From a checkpoint of a small transformer trained on Wikipedia: 18 layers.
MLP neurons of a small language model. Each row is named by its layer, matrix (down: output weights) and neuron, and shows model dimensions 0-127. Each number is 500 + 50 x the weight over its row's rms, rounded and kept within 0 to 999. Numbers have three digits each.
A block is one neuron, or neurons of one layer that tend to fire together. Before each block is what it responds to, as a language model described it from the Wikipedia text at the highest values.

Responds to: Short subword pieces that finish or carry on a word split into fragments, often after a hyphen or capital, e.g. H-ol-m, pl-y-wood, democrac-y.
L5.down83:503573498529582442463537550495591509540582467479574519498540372596471582374562556508469480516503452473445514534476469452569588482555497580493450578481547497582478485452596502578548519519539497416425450538491456453523558508504455511537529456495468585473459471655579600434527559569536507551555545406536497582536606485457423587536536482478506417392532526531537467578553451603545499493542
L5.down279:568543550545476464498538511410485479451499538560527481422434477466446469576525525448443403565467503514448455430512508508578449509463514577587501464442586558487580506525446510520506496474481498473542585588438523537471419486416479485478489552452501490521522530556507545459508519460422492508515594517401535444418481485474468432421516477556485567473480466507480519531522454451535556504401
L5.down496:526495460568498427506568519492568488439461457541436432570516568546502525398513508505605555595468568455496408436504490568440518479451594505501560509527536432512527557533447471484527423577425498502439542548537528563494434577443487524445525481492533392457470382479541484492522546427469475475558446482417554564499449463513465522460536577450547438506556501558452491489442564479447515525530
L5.down552:464519428496497497404450438515511573598485588375382568512568478503454435504495438573425477470475503493550495564431568477525484550523533518508458496486592531508394498532542501507467532535600569414468477553461510492552493414450422481423458540467447509514482530592530464464503546522483515502432506554380381630565424521510533579475448379514363489500520485529451542433425481474529550460514
L5.down687:495524519395483480508560429542577424468489491499487552454486500488429468546488559504483387416501470472467530479575477535534492518560591459473557489543546524558519544498477466517509486536474504502527509468485582633503574467428495560397505460441524500575462462558465470483469516609560504466560413499430512471490527510449543459494569407536464665463534532437477522515474443494489535396451
L5.down945:536534457493481511516399533483547385526489454479527473441538420583439529461511509541512480534489531490524505541470524467526490447495484497562506461465524486467456422403495456504514588519432507513518504497535512460517501495405459515448420502606487540507496411613450561463506464399514560452536484440490518392508418464589474415505504440394493523526539541497510449542492565456577515366530
L5.down973:621426455564533474432536453571472467541526427493487530511588459507488519533454518528422537470508532550463381438520573533481527508516479440511507504495452494422516446565562518546536444527585485526477497471421389564524479434448474435508640504562584539440553548542481511496551468480570472456355478542465384508474488482567561469423431551471511399478527462595540593512474459513480545486434
L5.down1017:600481405572657578464601543460552547420491524543503439412538468452512563424482422475518404479496512538540494507479596497496516446522511491476528455506527494501569549482561493591517534531455536484488519508444428499443472443420528529567405523501484488569577446483487532458486510486504548469449553550463454515495486497497439469562564482470655528464470512525496538506422540459468462399519

Responds to: Year tokens or their final digit pieces, often after "In", "in", or an opening parenthesis, as in "In 1976", "(1997)", "18'29'".
L5.down190:466429509487396483408419470516543488516396490430620627515611457458456503496434480403404486480508401451485459515468524521474456467452517554564502458509502518502524459444418518451527461542507402491439476505507500564471432545531535439434533555502577540404500482504611478471530499518551531648524526481483523532500576533443488461556479458543538508564557542527451398553510485494496504569427
L5.down322:543425503503431479496488477525507544476493426583478558528554561537523498454504472538515565501457473535572500524369469495500607496483481541510616582414406489532611528543499481490378496475491484603451516501452548466459494451421506472467531506502454455569478450417522500580556525531425501412552493479516494433593498440555482604459486506483525542478461504514449444457473576533581590572443
L5.down626:498404525485463518496472478578509527401447511459407537482590506559542502564515460473472464459363539447516498560517506457483537458556382502501500505525468516530559490448599501537402421496451526436542540565531392482533544530546512549496505432530409486473457555522520540472512489530511515522466450566489507441577441465437498472577469510437565521524515466532424443476552620569477467553489
L5.down670:505483483583458475469498497489416480490381489470478520492567489530584461504606481489464516502519516460553515554547513618475478405476469462509510585528553585552493490427497516480573449498498423483530440535497492431462453535472637511487483514481582505529450477561539537594487575458609553530414518456411408489516521449471526548407532500497495470537571486512467483542508522436491521589600
L5.down688:450406434497476556540493541449490484427520397519457434477535508498530475485537460481478514523477443440544555501486442526466517518452525498487594515489464451422511535450551537444550438486510538479470466518473576508479482437512482530561589519590431569528512522526461511528545572533500498458517425552424450480527381502480407406508447477396535497431512523530531532421451511394410508441525
L5.down790:459582537465362450533385524564472529444504426573495486543494460510505486528542443480546535472513503503493522473541517437408486411488464380570431554452484588476481513507465503492466506435469496558547482451496457535529585656474534418516601369498571520586496507483524486462602543520459467505538598586518551482431466513460488454494481471431535468552427426466509519479528476541441521512604
L5.down941:590592560534581433422480472480474547461533347478472434528418508515535587444559511474490444507501554525504552425527485468461548503523580510448388525445455552519568499478478444512489496558491490509502410510540521508465415523539613445520524546452456509474592530450444630478525519555497470451488472585360555462479481440518442523462526562486464524437534500498576514460437535465479551505488
L5.down996:452517479509478483499520553519430538456415431612490515539505480522490453578508505526408502527475517402532460596516519471473473512465581390488478534447522551481480509570442591429557524501434493466471469570482455471485556559482528468450520566468529474533478523560482522547475440530520536512496497508470478479437469580467565506477453548537482539484536500544453414497414447506568441449553

Responds to: Short word-piece endings that finish a word split across tokens, especially -y after a consonant stem (rocky, doxy-, Betty), also -id, -on, -et, -al, and sometimes has.
L4.down22:409441392423484484480449479532453538435402559485492527564548451491506464601568455490440529568444524445413472463486542462421580487503434509505494522535609478461485533484468542446494509426525471449472451505466481436552419531499474452548524510473505486445540519616568515515419514433599519537498491546539502605492446577544581460553544575500525486494509647539562482510533497430454478399489
L4.down60:394525515564524521444495510517459431492558503416442540513500429415504478477558495506543513561437519477527535545490521522550536513530423496479578420536463422510511469546519487545439499526440571515534493476565404553558519467520483465475522456497459546442462517532511490530540498399507409437472506567515437511477493386498645453517474505551576493516492523553586460464493561523499453529549
L4.down75:486550534534423449549504501520575508579507448544493479431488569450526503479495430551484549512551520501467497469503460495427553555458507376442508497517568514493518455515426491494478573463414512534529519524607416522518539467487406575441490432418486528433368383537493528456477488529513527609570543484451495555469542592409492483536472583567525432474475516438538529460533515393429541566535
L4.down440:524546416502481478450433478490555444464469505538596516578571460448520543415566554508466542432547439548646488511528453488564499430517585526450504500550427510511537429543513523417562493505471537477487496462445461530536510483546583552505410522524523495487582500467553471462460517462530509495478465511512489510397469541509583561441457385502447510562473563496552539500533493514529468521507
L4.down446:461592450586507491567522539443508494551442481424525500522509423502462442481544516430476468566537553454410538559485521538430499446570490550505543610432505584428451497526552499438493472459419544492468446472429588432506461460448518419455488448472492450579532433434508546474465485510435409626479541520517427412519535553488498531455512436434522491433453494439497472563459561525505448538547
L4.down467:507569483495541489442462524445408478445465522593521495473492478450429480561603512434517526475469491432464491546514510476560600451558517489519563526484474443477574460571478468461476531466494561501460519496408524569459460403531457483551552489546524438479452478451539502478417556465410603533582585486509541501509479422368437470504489548481555559536467497555491475573494494425538486430524
L4.down593:496466537497456595573542440531553621411459502522495476482438535394408482546495413484523467503558558418484460408495361458549564432513506555596492532434576464514476428499571418514528417471426465562467510466496519504493564588582443422535468504509416594481544485523448515583449504398538471487377511582541484487556555532547481438518506472501612491553486540569503463582445532520480595487606
L4.down1021:530481474522482564446595586470492548563416510405428544420546437531572484539444541513611543609544497520500507416435550536513507437484444470531473537519553448565494480466536511455512471456504482539531417514582481475429536411510478573428490490524530475589453528444498462553601511451561488462476518549518544615509496440525475523484539451502505506526480457535569523484522495518439459433491

Responds to: Four-digit years, or the second half of a split year, ending a date phrase such as in 2012, September 8, 2016, (1991–2020).
L4.down72:413516456522510528535613479536471510549507465589466480486486529564432414419494540487544460527428478506521467570577455535562494593518514495521543566459562457524576493521573570498448476501519507483458457500512434474612462549505590525551508487499481607447499404532586568529495528499502454552463525494515580487497451548475492484523491415527609531626499406483495551484471531554589543514516
L4.down124:565452523582593577495394560531465496570500490520491473562422502607442515481530494541561503458474486500538522479537427499562460423546498559471501494490506547531491455475475391440485528448483593577477456490497497435527563621539500618555515497541506528432490514472442586537425447546416469538490520445585515496441606408514498480511576536553537566534488636506474473536558527520554426549583
L4.down192:488549448481439478533496536525436460587423451478470573450528541511559521573584465474483534537499461519569559439577484457459565419426406508486480591501437562527482497429474510397521526435559472568439498465517520482536418532481513544512496487465538449454477508592464535495495474475425516494578522492446490442527486509379493512482531474467572539438451499557477460559476488461528508582559
L4.down492:539492477441538525537477546451484486497448520572453546489545545527456544445464593473552402481467453512560488456475497509497436526566504471500467507491411445510541458382538489401466406491459550548456487497513618545519417533542444635533522487480507567542479556511539564554493496470545543553479493508513456524480389506513512488467538448536483439533422501416512458422550562553519533427540
L4.down513:545540463526495549404441514453512494484481423484570557526565547537411578551450519535382554423473545485523462443495480576535528572491566566483459545495461547574485476450627498453546487492523356533494488518413526511555480477479407518499466562458463480440543539502610423548500567441490406533467506471464539587514468558483538514537545489549440531501488498439551494624475473520532495552481
L4.down767:544520446519491477489482594514452478549576568546474532463511471469501530510461547589447484486436511474492456413514482500486423507524489522556499521466529492600475459532536549425468518513464529506451353588507515533454560500496472522530486540414507518574455506529595516524453508559629580459437488492507360431526472419432578519562410517444423486580573556502456492538539543470486487483535
L4.down863:481512507542536456554523485493517492495435542497407492444487429471473515550550407485506517468527488586471493447433461495546460483462544523409374444532473462550543470492558547445379462427467488464594512546461501411517501595478545542498557491474424480468376477426462500496450420501446528524458511500475433506557511402450423508543561500511492490542554519513379456514406616473482522561532
L4.down864:521516478518490452440507533463423504424371457413428500480540473600576474561539527462429499480505519533571536575579532551423429445547519498520496535576468576503445452433458517512562428569497407484556439523492488468458541511549642559456554500491601519518448546499479557514444555466513486578492538491434396503509445456469521557420460504490511477523517497488473470495467469469450447517595